Part of a small language model's weights: normalized queries and keys, a variant of Muon for these matrices.
MLP neurons of a small language model. Each row is named by its layer, matrix (up: input weights) and neuron, and shows model dimensions 298-447. Each number is 500 + 25 x the weight over its row's rms, rounded and kept within 0 to 999. Numbers have three digits each.
A block is one neuron, or neurons of one layer that tend to fire together. Before each block is what it responds to, as a language model described it from the Wikipedia text at the highest values.

Responds to: Single-letter fragments. Single-letter pieces split off inside words or standing as initials, chiefly "b" (les-b-ian, Fá-b-io, (b. 1952)), plus W/S/C initials and table digits.
L6.up2094:487477506544509510505523507488511477487470470490516510455495504475511525477514495529508524536517489537476484527547515488501485513504538470458518503508506483488496506511520508447556493515516486502506505509481462485485527488501491509470498422520526499489491477480510509535473445541510484541520478474483518476484521505515525494511517496533486528508477547496451477508552511488507545517504491505474508473501464510494503522467500496492490519546499509496496

Responds to: Plural noun endings. Plural suffixes (-s, -es, -ers) closing a noun that heads the subject or a noun phrase, usually followed by of, are or were, as in squares of, roofs were, teeth are.
L6.up955:487473488487529482476480505540494485474527497520493470544455454497460487550533548490521478490539531542453489503473486492465495448508514483532488473467467505487481466487510513506496503505457502497497495508497442533485470476492473514531516532468502503537478530501472504513507520496506514509468506494501535489538477492507479558507510499517524497517519492504502527508501502464484475497456469524544480463452504469544492529487504491484543538491480504493510

Responds to: Goal minutes; article "a". Minute numbers just before the apostrophe in football match goal lists (Cooper 38', George 39'), plus the article a/A opening noun phrases in prose and titles.
L3.up25:466488462537493551490493535512518477528507469514500503506578531504494496506499487463495531526503486478482512519487542527500488486554525525475488458519475510454501501533489523512545436475503468460513505464520479513456458509499508534505487509464515454536502525465528498507541448528498513499544509487521523502477484476479485485457493535499498536460497463481453496508480485481558498518522479489472519505469503449474473483492518493471534531512524527463497
L3.up263:438499493478486510473488548510475479484489476536522480531512455496487494507471497488521509486492500506501456464488509547535444495540491525505452498536459511527474506538483474490460469475465484507492488479479515504460495503532463480510430504451525512523531541477516496541515552486490496488500538495470518535508521498445525508496514518535509498507504510507502514485502493528521503513534459493486461522501471479509518485411509512523473487541544489494497
L3.up2537:523504504511490497503451551540491504474468490519492521499543497508529495533484513517497504487550494513448462470525529519562530552518493512471522498471455488522509513496477442494502481471524538511487511514478534489466496480535459517465479537457497533485482527493501534453498478499472527495515513489494473519483497503510444519479493493484528493484526519500509485497481525453492496505525478500517471483525492501501487530519495479455549509478511480480502
L3.up2543:516474510467513545502501506489469467528509463500539507456533501508527530523508519497494534534500495489494485477492553507498498461550533479489479515521483497484475493508500490493511535480483499470503467479488498455519464545502499495532518539526463493492508460500568486480503527491536509500532537514485500469465482528518462479514496503527545487493555490518491460546515516495492493501514499456498551501532509482491482490487476469504516497466507481517477

Responds to: End of subject. Fires on the last token of a sentence's subject just before its verb, e.g. surname endings, plural nouns, commas after appositives, and which/who/that.
L6.up2077:537492509502480522509457479479487497437448493571497505541464508541511517501538526544473504444519449464457445489503493562478494479516469514489521465487500492494505503527470536483513526477513506522509479519525523439512509517475470470464451501497491502487517500515481470476528497487547509568514523504500471483477500569533487532519481486491482461464480496488515565461496487491474488483492520470501491499498522475482494484482508471502483534529508471490472

Responds to: Place-name tokens. Tokens inside or finishing proper names of cities, regions and geographic or administrative places, often mid-word or before a comma, such as Winnip, Cape, County.
L6.up199:514493497514492517556503506531491492494546517519509501455531526518549495499498468468466463503510516495519492455525472463489525490451503462456511469518530486528492517533438499553515525471551497480489475476467496489500498483517516531491425534505541467493514498467521485501508521483495459466498534508504474461488515471508512502442520494507489488505500498551458494497503517490497504528483473491474499494552469521498506456511490528465483509484530511470464

Responds to: U.S. abbreviation completion. The S in U.S. after "U.", plus second parts of set names and abbreviations: New York, St. Louis, Warner Bros., middle initials.
L5.up275:469456526447478514488544460491499464475503438489487461519491493484523476476505498507526527502484493465489464468511475511461510545489526464504504457517517478491518524455526485483538507488504456481498455541506489509497505501497551496494499539510513479543490488493501506432530463519530511467491470481519472492511489511477520489512541512499481519478490480462494500443513502491476494486512480515496496466525481521518473486466494501484510498532488527484504
L5.up955:465476508500519466457518525518516508503503493507453490499525481524499490498460505477506513529490522499496495500536509473493480472507461521507452460527448488508464494508479470514539479461505479484518475503491473469466542488509463485504529494458540511521501521510484521535509497502421519494489476550496576456494500528493492497500534475449506501505557524500502456486496544519464482506513474533483471508521495458517509524493494537555491515481514500465471
L5.up970:535474512494505464531510489504470485479510499462499489457500482487485485476462487484501503508539483497508494444504519490482527497499470522496533564539513469477492494533482516483540481549478460460531499459515477502524517518488506496509534450531499477493491506509532483523484486473515522502506472448523518503516457513498486504502474500504496489484515484543517501557474523502508477573536537518537481486470468486527465553511521477488478492509496534477465
L5.up1616:547475494478524487483482498512490498501483511504507521472454566511476470487508509502513486561517499529502489469486545546512504444481467484493540502531510474517515488517507469479515559490520476476530531507502494524488496499451497496504535475545454458454492539493520472484471458472494468493497471537539458486547553517503505502495525458480485480522456534477459518517476469518483500502470549490500470485488510461539466536516519499503481522474497540483543

Responds to: Have/has/had as verb. Forms of have (has, had, have, having) right after a subject, as auxiliary or possession, e.g. "has been", "had a", "have found".
L6.up911:518517505522517482537483488531491524532510513507484529486498487470502497479452486466507534521515535514514526572492527493523514510490501467475538530532459505480535487516492461501533432521482600491505487516486496468523499525517515477516557543519510490509461480513491533466499509523509520486517523516496506489515477499502557511493451523460515563522497525475523516523466515494490483504480515525477506551497478498485484532505462491476494479526492468484486

Responds to: Historical narrative words. Function words and name starts in historical or biographical prose, often just before a date, era or person's name, such as "in" (1906), "the" era, "Charles".
L6.up1831:514467504466481518498485507523539481471480463507467477490494529499507496523518477495482493503491509522476472512491454477518485511462530495516466474469473499524512444499535492517484467494469500546530519472482544469498508506518457515485486495488541486474500511511451502515505491532496485461546517492503522503531505514525489483489500521526456466490534474504467468497529475521523519490509494524518521525477488487515528453500476500455458516479454521490488

Responds to: Preposition "for" and word fragments. Mostly the word for or For (schools for girls, responsible for, census "For every 100 females"); also mid-word pieces in names (Ben-ed-etti) and York after New.
L3.up340:484462496485524511491481506519502518500479535524443482481476436517504516476475509486522516522488522491492487478481487490483511505512476489482463510520526476495483522475524461515476493489499492497548514525485502557511518494502491496458475487503522488501478488497498502533458456507497517474475514488504501498435515491506472507511478506440467507465487515516535534534508524552488513495509487542537518506485471477476500462522478540462519480501508520504474
L3.up835:512493486496478477534496465525521478500518527531454526471516498533510503461459549486519539518530516492515441494543545480523480520495492520513501507531498503518476475483558475465513489503505487457502535531548513544521484518492509474469500473489524481481542546493511480524518497454500454473500551496508523496488544502521484468499487523502489510471467510500506502520492479530500492518481506501504525463533529474491486479469527545515489508493512546515498
L3.up2187:535502527507471487487496528512514552514479537524502511463492522436496510488510510515521524507471495484497500437520532517500504496509465531496495492563500519471479522522542473480492524479481520500541502511509503487511477510510515461473454465537519486502505480491455462478537514473467483509507462475494524492494455491548461475503513487530506487488514552491510516499491523489470521516523508498492507443513460471501471504465540506500457519468473527468478
L3.up2202:491491479479488513473494509504484513511527507460509500533494492455522513513478490517510521499545541488517511503511432516506517488491480484501455525483483480447490531481476512502489459513488499506525501498514529485488480573510508524533496490477508496506481496497503464506531506546541487508467486494494467459519520522506471533527493554491519478499469502519551531532509493508503488501446463495502573515520459501489516489537485487487454493493480545463447

Responds to: Possession and auxiliary verbs. Light verbs right after a subject, mainly had, have, has, with, get and gave, used for possession or as auxiliaries, e.g. "had been", "with the three pilots".
L3.up1510:469476467528496476459529474492510498506479540496530529494461452528511458479513495475496525477515496496504465481515528506546466485517515495485476496519518505467507522498514467522501495481487501453485490459550508535520485457475515493503465549517539455535485493505560526517515525491515521553483539484540523514439460487532518476491472538463484488519478462465484523491452536501529494482464490493492503552442504478504503486488506473515511519529471489499467
L3.up1653:486493532535526469501468487497495497462495545502497444473479513489517560491490491498543524517491503502463494512528492498481486531452500515477470508496503478492492500523484493519555533496538476545498455515484478482531525506555484441476469474500489486532485493486544497442490493523516508496497544531502496490486521469502457488517498508501535538523517481507550479478522490481545495455489517525471559487468534480514509428503503479493503518472527498484465
L3.up1701:528465463505523477507506502479495510523480574478468489489456471485460552485481509498500480494479487487536504493551492524497485492477484496493457503494464481487473515555475497525505496501481519506498474491523507540491502508534511544502473507499541499477498503477541510508490527539476519515489525509540485488486503515539520475532473489456501529510503510513465498445503506493454486495498505489477561513501492466471511450481495498495497476496475491477517
L3.up2171:514514520551532522490472500485506505517471520499472520552523511516455457504512495480496496459514503484526485477496482517472489511490516513506502487480468489523538482510490508539491520529514503510515512485495478501477491553493527517546508533501512491488555475487502539494493506557513515538522490499535498474505470545526484518530480492465476473514472512452482534519501515481488501487507517522517486515474490490458504427494493519455538449513484458488470

Responds to: Clause-resuming commas. Commas, and sometimes dashes, that close a long introductory or parenthetical phrase just before the main clause's subject or verb, e.g. "Due to resistance from workers,", "also known as methiothepin,".
L3.up426:544471498518494497489502496526467522517475458468495513519491497492446499494471481480503501497493526523487535513477528512494513495472451491437535483489514471481469483515500491481510511496506450473494503459486502465530559540452493492542486480504490484502492477511522531515465516512481487485499504494493497459455524526505495528527495440545510494460482480507508469543515512459508462510516493516501508458463521522513509521519530461517496514477486473490492
L3.up800:493499486497543500452511478511489518509493483488525525494532508481533491481468470499497495524529488521471543503466547528484501464484444533473548512488492470474496455470469434533512508514485493489479490443512539510495522538467457521498448488483496516499526501500494521476496504485532467473498486509488521483481531512491502499517489445547507447505498501480509452537520517502460464475541491462517510471493536509498543488516526450512477547481517453517444
L3.up1470:544476525451504495483472504499467518481474499516546476498464500535444447481525528500508488493521505497467487514454523510529518483516461496493562465498520520492514506520476481517476493497524438466503518487491465515516541511496513472554502481507511482548517492493579506455465518499518477476510513504480512435476493486444478512521498469519543508472505538468473546558513506506514483492516532486494520507472529528503511514490482480479520510474512485448497
L3.up2151:504478506478511536502469457523469524479489530509508512512485505505497489523512492491466509503541482493481473498478495469488465500480443505491510470504531443459488508495501532472512526494509478494511491518544496477517515499492503497537490501509475511492535491521448427476519481553472488480485465503523479483440474511479509512516484463545504540475480520448495502512499474481503483507518498476504482463505537512478491488474462535476506524496475503500494

Responds to: Line breaks between blocks. Line breaks that close a heading, paragraph, or table row, before a new section, table, or row, e.g. after ===Weekly charts===, Swing |.
L3.up660:491535470474485504477494433481529475488497488469461533513498506491499472502473523505510498493485520464501488445498505504546511546508513533482507517524544467484527478507464507507484455517520510554529503469564493516506498478475541491480541530488502501477480472445531495509525494464456506520482504475528454517459524465501496509524478458495468494427539516471485526547516463510520459562469514504512498472478549542479496455503472509509517501443486492537479
L3.up1066:515492496510447517491494514495519465481527525488512501440471502493527499498490494537509484496491495461483504456509482529520459462501492515498538498538503519500513501512496482497545477533543492488516485496489503520489522511500554479546495484499511501557489515506499476532499528509475469528484484522505525492492509502487549469506466454552487534478469509478494485504448495504550495495482518500489493499518517518453450472501521472497524487493471493482540
L3.up1088:521557460505482506513545521512480470486487483465511480535484439523476460484543513510455472471502482515495418476468489519512502486475482474483515533499495516475522497543505508478480480488522441528499508515529452514529499481506493544502469487495469508456500466467531481456492499504486471492470515534542521485520503499462507510529491467520506499439489476484497493508485485529506475529469483484522509485492521524476530439501496542532515477500530495485462
L3.up1282:516519500575516525468467508474491484532492562502544499481473474485520498468479511458519483501541546491461526479506509520468447484521506518495477546539504497508506465506491502457479467500514520499482487477539474488507523476518565567565515484498496525495450488450419512464493487527493480491490440490478508518474516507493512463489528458532498488496503506488476489528446478547532490507524494510525493500475527476508489511495509530496513457494507548504486

Responds to: Noun phrase heads. Word-final pieces that complete the head noun of a phrase, often a plural ending, just before of, and, or in: covers, beads, goals, members.
L5.up687:540534433501534514543478519522507494500486500535475529526515506510529490531495507516493509529480512494498510477520526459494561494502505483521558472500514482507502469473489472467502509512499459463491499515508442520484474538471476500501547513499514471512475541507500525504459482484506493485492511502523508550486514488523469524545490484450507503477497482510529512491492512486535519503495492533517491481453503476519487495497493510479480497497492488478502
L5.up711:525502481497500494521490525511534479477507471457475510510498458486493482494510485533429453453492534520549541503531488495530535499497518500531493470477558481472492474450469504511478521493477480478537508542503496506523507484504495499482480531483457473489481490491514509477517489453553468523487492537533505510479522505542499494525535487503520475468481547480525509528513471497523507505496490502524525484524503474504520495470500520479462511465508541499540
L5.up2147:509450509519532524502478526511451509494526473538484514543466498478472475506480508493513446501552524508464485504464479491504498442472487484486501556476478515531500495491528504511468489502474521536509546499551506499505492495494468493519541489512520483533490491524448485500485540511542554548481549510520500510520502477525487545518477481526503490532540483472486486506531483468533472504481511569496478442492481449529485489508463532490523524491491484523508
L5.up2420:496529493470500503483500444494505492532473466554491514514485497508559484481485533495468460486494511520482508482539524478497553502481532453512472473468505551505506491490496538509493530487517501446532516548509476537515536506518464499515442477481488486495491471472493508468511512482509530499526469454502484482498515471485469513516520497517443511456550485504546549539517515498505486495481465495513498484495487457501498479514511505501471495535474509499525

Responds to: Article "a" and score digits. The article "a" starting a noun phrase (by a score, a moat), and single digits in scores or results before a dash, like 0–2, 6–1.
L6.up1324:500465458555502492541468523502486493526541470510487473468542458520512489505479544503504509478542502502519518523473466530469539513542530514506453522522427519490505509461487497532488522465494503488539477527473545519454448465462512535508487521496484494517477504496495476482536496453505515455548515509528519516537521504482505472514459463517491469516484506502505514511493492500507503531491492485497507488502491459517495495497526485460501502524454517472471

Responds to: Role-linking prepositions. Prepositions right after a role, status or appointment word that link to an organization or position: member of, appointed to, elected into, sponsored by, known as.
L6.up1035:571478474540521481496482509498532488522513496548472507528494455466490489514432513524506487515471498491481481530499517491478488530503553519493509475526524497489468501537442534463522499479525490518576557498537497504485492497514483482476512495528524504486508560458523455506489514514475467487482482464536530497503506503520458488476504490509530542492477520473483489529468484496519485513500492433526495464516522505493482495501469485526466489534500529517470

Responds to: Sports score numbers. Digits and en dashes in sports results, mainly goal minutes before an apostrophe (Ozobić 4') and scores (won 6–0, L 1–2), plus weaker hits on scattered prose words.
L5.up292:458528498507506488502523509448469496505553490471517485477511531476534506476538519488580476497498487491518448535503509561480485479491514477448524514549442504516511510508522433527474494516494479480494543502521514486507491531475510492549486514467518485494500535446507515470551500486522540482497507432511535519477525526473521487481480550522508475498485489498476470517492532533551473504499471487478510518502477455515516532503463486522486502521532515459505
L5.up317:493509504569485503445497498479486485525482481468513576441475518505539505526490512546532494501474495523511475517498498495470493494531538471492531533521469487564507525513485524531505471487497455510479529476447531493459543548506505470491477489540504479496484517458504494519541452493478540513475521511491490486503541505500500481528516526496472425473513529541510499521504466500572445455506458488481482538547484484498505478484547486497480492487484480492489
L5.up422:500474531533501472470445490515537469526510480493520481489492519497475499485512523503502464563455490486509467515480528494498530527530534526495511491483481560520501523518492470540510520487473485495466513465486509508452462496519500503546456499487549492526495502481519492460531533511528464484497492513483513490505544535500485515526477520542507494515466510485468476543529516518469468509558478478489547463532464441502525496510515527555486497511556547452517
L5.up2353:540471493514535500484501442508482564524515534526477494491508515503478528491509504512523527501521495448497508530502494492519480545509496458487487502499502535497531482509527500521551492513479487513459453501497496510499466514556479516535476536490502467502532488506513488473553520500482474553463534507512518481527506546488532490538541589525506463505463496517469525497481527494528533515528477475531520491484487476497538491521528510489482513511513483478503

Responds to: Mid-word pieces and separators. Word-internal fragments completed by a predictable ending (di-str-usted, com-for-ts), the invisible space before "/" in coordinates, and table pipes or numeric cells.
L6.up1777:495512497503442502468473496516495535513487500504531503461507547523548495514531500493509531570507471500504499523483536504496449467515444506517501471491553483510502531504509517525530508481528485532495514513507518524502470492501538482521509543549531510475523502508515471451543500534527486518513501511504518475515500485556504524499482493551523432476542497474497529453501518494493491495534489499516470568522507510498495526510507474474487520515499485513492

Responds to: Country and region names. Tokens inside names of countries or broad regions after "in/across/throughout the", e.g. U.S., United States, Middle East, Arab world, Norway.
L5.up477:506452489507543477544475506470482488488487474489544509510483496479464468513482491483487482497508494471509506491477504455500483503456488521495499470512471500518457477531486505522500556483473528483491466510480516481516534450505485525518466518517487490461508492531483494482463540508510482529482501525545538474502514491516496502525493518500519524470499525507448469472537541510501499475507563523496537483473487517546466488488460475495503559474483509508402
L5.up1468:486501459530450497518553475506517505507515482484476469493449462493498495515498519500495472488477492489529495525431495481495487435454451503471448507477589507488477516504483522471517455491485495487528472518470543532534505457456517471521488490494567479482490489489456451500469514497517468510505485511479553544478500486501449485480452476498520510511492496500458480472467548467485496539505517484509515510517492538491482487483449505495475530499484523529465
L5.up1827:452469511497488519495488491495495468502553461468532547486466487482442516481495470475505541505494521483506503506495509510501524449515480490505492495524530563509446500453490502468505510469494490479518470479512520494498489482464522487456486521531460491507525506528458480522504538482501523454431499525502527486461499484498500518454480448485523476506540534487473484488506525496534464486528533477519474516487485574509423501516554518522511519515507532502459
L5.up1903:492494509517451474483521486528492498560517500493475487471457476483514514491469503483490474478522526473482480480503531509538520484491492467511473425487495479459496535489504480536494509476482526490473460507496521495480488516505508496497466497472504501460498497473428482493469508512558490474514556496460540501464506475504524469448468470493461523529474488500498502521515531501533494539567463534479507496507458537523497487525536521466500527530507523520468

Responds to: Biographical upbringing details. Function words in early-life biography passages, right before where someone grew up, was born to, or lived, such as "grew up in", "born … to", "the family moved".
L3.up186:519494542463507472476517488482447478464494538502508524449511480504454495505495517557505497493517540492544502500538487471543566491555514511501515498450536550521500496518501502469482504485500498504537489485496500502490513532494445495507478524479492500466526491506463511442508497487521492495511573524487487459456479492489512507489456502513462469480512565477479508479457476498475507520496465487518486521518494487538490485500526527474519503529491515515527
L3.up540:498533525483502480508525579493514495472519472491497503503494459479502459482454459498517509513512564486483491499462510520544529498534501496503522565506536497505448437517514502478464481478487522496484501514527501486501501502531464484471495504476502520524525525504507515481536531481512521531491555499526465553465527469516508494462510508471465496505515504492496513530506430556496456504501511501519522485467517499514494524524498512533515470489519520519499
L3.up1020:504490493504514453523547507528490467510514490505526500488524470465496542504487483485511489490518506466511490495515505494527497466483480527512524554474501499495513497491482553485479485478504511468501426498523489446472493527458503489492480485455514494500504538491438477544560482470510486526474548477483493529462550491466493513451452498520474524561513498501499477513514461512519488504508513463512493497486491515481487555513536505508489478507475512506526
L3.up2082:523507523447528439475521510511496524521475517484475523464503469477479485510490504539487514508517527488462468495526503498554533508493478512466486497461483517509485496525511486535483468476498483506515492540492496498496501479456526449516496513461523498497509539486491490469530517491501456445510523500494491554481488529470491503502514516485490474546523465496461482519484481478508512497531451463502492508469532488540492529498510488517491504470471498567516

Responds to: Plural noun endings. Plural noun tokens or final plural suffixes, usually before a modifier like of, in, from, with: categories, members, sculptors.
L3.up119:515521494505522545527486486521504493476557515480443495504480539516516518486506519499515518495517516496487517449466518491477496472541505542546497487456515539497480505502462525521487500506569522544465541511503489513516506477484514492533483518494518500481512498479496519522497510558523464526511518489450475505541516542517503519526510569493474517503502523491517471524511488483485470510528520486494519461505524476527486465461488508498434483521496523484506
L3.up1109:507470497492526491522509512515488488509487471499503485492448485509492459465541512541512479484550541524546488489483524470482545462507499491505512524497482498510488493514529491543484489466506518514531482497492515517496506483503472555484542505500493480519474480491517495528466509470506465516472496501475469516510505492507486542491510524463535467473528504492520484514502524515522463481487487533543487495519556473503497514540481495447476475496460478474476
L3.up1478:505517461509506488488476507497452495465506525514483534515497486440501405529516529502482507510520506510524552478480521513526506474504530503521484477442511465507501508482469531495483437496522542513538520523536507492485502450499501497503522498540495496534474479492536516532533511509518493492540502448495516501501491500532480529549490537526471435506479538522465444510543490499531452520473479478515516507495504443543477502458513475509486504527434489489555
L3.up1606:500477458530522486493488470496483497478501547568510511457552485516503536483523499501461484508497562522455487520505520493528547495496482497507522471521540530511486464526440507495498544541483546479495454438506523510505525465520491458484522483525485485529490562496446474511545509478454460524480443499494441478482502490506466495517484526484485489508512512466487501499501499489514489500460510480502523463491553495499521501430487471524476473499462475498509

Responds to: Place-name final tokens. Final token of country, city or region names, often in tables or lists, e.g. Icel-and, New York, Hawai-i, Winnip-eg; also possessive 's after countries.
L3.up981:501432528497431452478461519509480456522495484450517511540475491495469519533481525506504511531511508484484494480509492512511517463486503454523436436484527500476454466506512502525519532500524473468506471484486470450521486444504503547506490532485506479502524490531545468497491480529494472459482466499492501461475512532525483530444524481491570521539472489495467490472498474541488498519535528505495467505505507517499510481516514564496458476483536514528459
L3.up2053:478501498506464460509432471437494473543501473512480503517484465493454500527456509461548480472485499499503522486513534533481440512472451505465545502493447522471462514525535500547493511459471484485484508450508501496480485479483514519500487533473487500536488487495479497493509528533521508501479491500481525509498507495527502521485517488529503501472480485507477507474507484524526495501575501516446522473475501501503485512504512554479482475496519526506504
L3.up2118:482448516515448501467490483497509457530504477463506490527472497478488474510506503475528503510516488470469491523525516518540495483475502490460550489526486489483477492508498521558442534505548526453466481501486487486501497478509495564546458547489473514545482491506525492516472492478533510511477502476508521496495506508483524572494536491513511495519480489502476472494500494555467506549504508519494447510513524506509484543487513542520499478490479518537519
L3.up2259:480501500546474478472498523489475471530476431459512523523461475519513503500499528498512494522488499546451497526525524495469531477449513525511547433508469541474479470545472510508494518501471498451492497502505498498462493481507495490510506504494478498489480462454479502514448525509517493488471521492469519468512488498486450524489489531478475520481524487497524460510510497466523526472559487477492506470528481498486488489498519571519511467496506520500557

Responds to: Birth-date pieces before year. Tokens just before a birth year in biography openings, like the comma in (July 26, 1894 or the month in (29 March 1951; more weakly, "Candidate" in election-table headers and mid-name word pieces.
L5.up455:496496476470501509502505515499531495529488464504514478515514521490500461522491527534475501539534463528491446519495503487484497516489522475484487518501522509481517514492489516492475475474465507512471499518530520510545457478530478498499541525501501472502526509561460505506516509501507464464521505546490531478492514538539523521485502516517484526499461479506468460533512501492501447536535506515510480526500484507477521490503461553454462463472473490520485
L5.up1592:521524547500544478490482532508510536511497488544493517496491485458457497480502475455556501488519492474467502552502502535526473555518531529482457531523500497505484511527486529511493544548492480485525556495481469479469474459474494549472523511493518470521526492476517515492503523526484535436505501497450523543505524525520491532485506492518495551491532480529446463506511495522530518464512532534472537480454518491504490514462539521545507523473487490510518
L5.up1879:534525473466518467504529521496493531526474523509505537506533496514470497500470493473496473526521504514476509509520455518550550498475485476478486460525463497483474475514521510502421497488547535527512478568517512469494461499477483514458454503491527528506477544499489486514492462498517492468515538541500533504508478502510501504494503545537456497507491440483502490532530547515478476519499460504500506540493496491523482504480526475480497522486474533514518
L5.up2665:503511530477456468515531518525510507488500512455523527497518466524467477469491476517505523475535546492470460491525466488494494497472465502542519558516494493529466479514534542490474500515501508502474529547485494497511476503531530485481494533474485481528503485511493502494439480524514519533483489507521494541484540485466501535513496479499470455478532497490490477513485539509460487495478477449527498505462473486497517505481499531471477519529476488506489

Responds to: Before organization names. Prepositions such as by, of, for, and at, and words like band or brigade, just before an institution's proper name, as in "maintained by the…", "member of the…".
L5.up460:486486495484504481506443501506486514511469512514480483533476477470473468524512495483459496508523525507501491536464508509487462531495510524466541502511478537528461472468478515443483505480486512520495494507511503512502484490510512485492520492509518485495511444516544474499535494515471479511520471470489476511463453483481479506521532479539468511470523489504476519531458501485535452510490475490498467500504520488474513467488493506490516487486472519490443
L5.up1476:516488468494459495520490510506481509504502503465478491539505453492525467533477504495502489436521531509500512520521498475520482505484509541500507489488526496534481453491466522495485496489504471489504512472456510517469489487498523476492496519502483498475574504444524523491456448537465494523478512489495518487488506497500493461473548479531461527486504505509475499502464499523548515487489485549480480532511541472504487486484463509487473456513492562561488
L5.up1554:525483517530459474446505491500471513484472500539475521497481507491473512473471506462541461475535499504490486473505560503502501461498517495499482492493502513497506513482483522516487481509524485563521499496509520581524442492480514514478527535520484495493550495506527469474479505522494495504520493472469483500465456499450472503500525496422500509488516511484465530515523491502504511519517450496507494535521482534469527474467476486517548503511535491482499
L5.up2150:508502454551481523467549537505483508455462519544514518563449481522468506503530521526500518499484497524521502496505527517505515515529518562501519466496475532511492482510463520501503502534493510481486510493496517471481463519446512513501460501513515496495536514506484498474485504544508563508496502507512485512510468497492527543489532515507524507472492502459518484520512537506496525501488452446469480486509517477496454491527527536496513487508495482477502

Responds to: Coordinate separator and table tokens. Mainly the invisible character before the slash after DMS coordinates in place articles; also census wording (all, median), table-cell closing parentheses, mid-name pieces.
L5.up26:524468501497502476471514470505508510512500510547504488557500493460514472479553503489507521528547503516490509499483473476517503449479530511516488489501560554485513499518478493481511476505463516481497480516521466470508514487520465504520501533477525495491523486514510462546460514501473532490499513513509504506512517485497506542502485549515472487467505499509509534550530498503490474499495448458527526477500490563487526476484524473557497547492529492516484
L5.up177:476538473534444540524513481480536486522495482437515472551501507495505507499518552458513542516474473532512472491456452536519508469511539518493518509523509510515494522482474554514489461561502526504553507546539480479514496508469463514523501525528497535489502504564501486502512504511521476535525486543527486534518519483504508554552498510534483497503467513478487504477447497523518499524505446505488498510468500526463505467485523471462484487513530481528533
L5.up1008:485465512489535500561471522511478562487539485517549508533518482501527481469426507519480489516486496500530489505506509554491495541463479508505491498512533496520501516500514461466508503494504550508480515514543503550485494482493495475529462538447494529507480530488536509509535516476518493503453487461498513480519521510491448512498498480495513520482475501520504507524496458520489534503454462496495534456522497500509466479497533545456452540477542539528493
L5.up1562:538513504577482546455488499487516464488508524446495536499475500493549524494507499516552524510454475491482495508499518498501483472502441531497539466444490516525508478478481501472497518495483493473495466452503498547490481518564526507480525527490483504528534467486531494518468496525506520486496495506510517477505484529493522533499500528510490484484496538501507506478442520510449527539474495454518505506455486488481481527519499531526548530469512488479497

Responds to: Perfect auxiliaries and table headers. Perfect-tense words before a past participle (has since, had already, had been), and first header cells of Wikipedia tables (Party, Year, Chart).
L5.up798:493495568492499438509537437509515464473562478496545521479517542549498482459480477512484500486502488508468505509490537478503502487529486497522486513512496506490497465491491494458519519498569508499469486448516456548481491487502536455487500551512489452507484487512486479459511501454522513496473481477504476475499531537491503488458477495495510480538484468479503518462520477525529501503532462524481469528540518464544512457519499507498511497490532529514550
L5.up1114:496519499496492477539521484492524495476494468509533514502508521503506543484478482471521491508519478515489529497501481502505504515464483478447503483516519534498569501519517463499525505500482534477507490501483496486514524578501464485498517509493504508497560494450483491536482473499501500505484479487507502484455473491496517503489466532497576489492508543507525517505537497531516494466486482506470487491535499487540491470489477474474498487469483500550489
L5.up2250:496530470478496467526511519507498445490479473549529489474530520478487535535460492478522545506479469535487482462494514537521498513511487495462485515551494531483494497516504481485481491533472496493483499470540472464501526497503530472452466503506484531471483470474481500488480487555469469515499494470523500486465517486503488478523457455505547557507458458492516515481503509515542505453472495526513525493498509478495499501489512448497470476501526522477517
L5.up2487:487526505517447545500522483512526494516494471515524540490506502492497472495499497449490496438481508489479519498524503497519499532489465490504520504473498496488518488526543509490515495488512552497485524480489536518498437523480515491508488505492481545501494500471514464550505506517446484530459521495527547500510509534509538486515513482446537477530522502476499481498465494489470493461471468532523527507523517531492502527516491480459477532478490499516501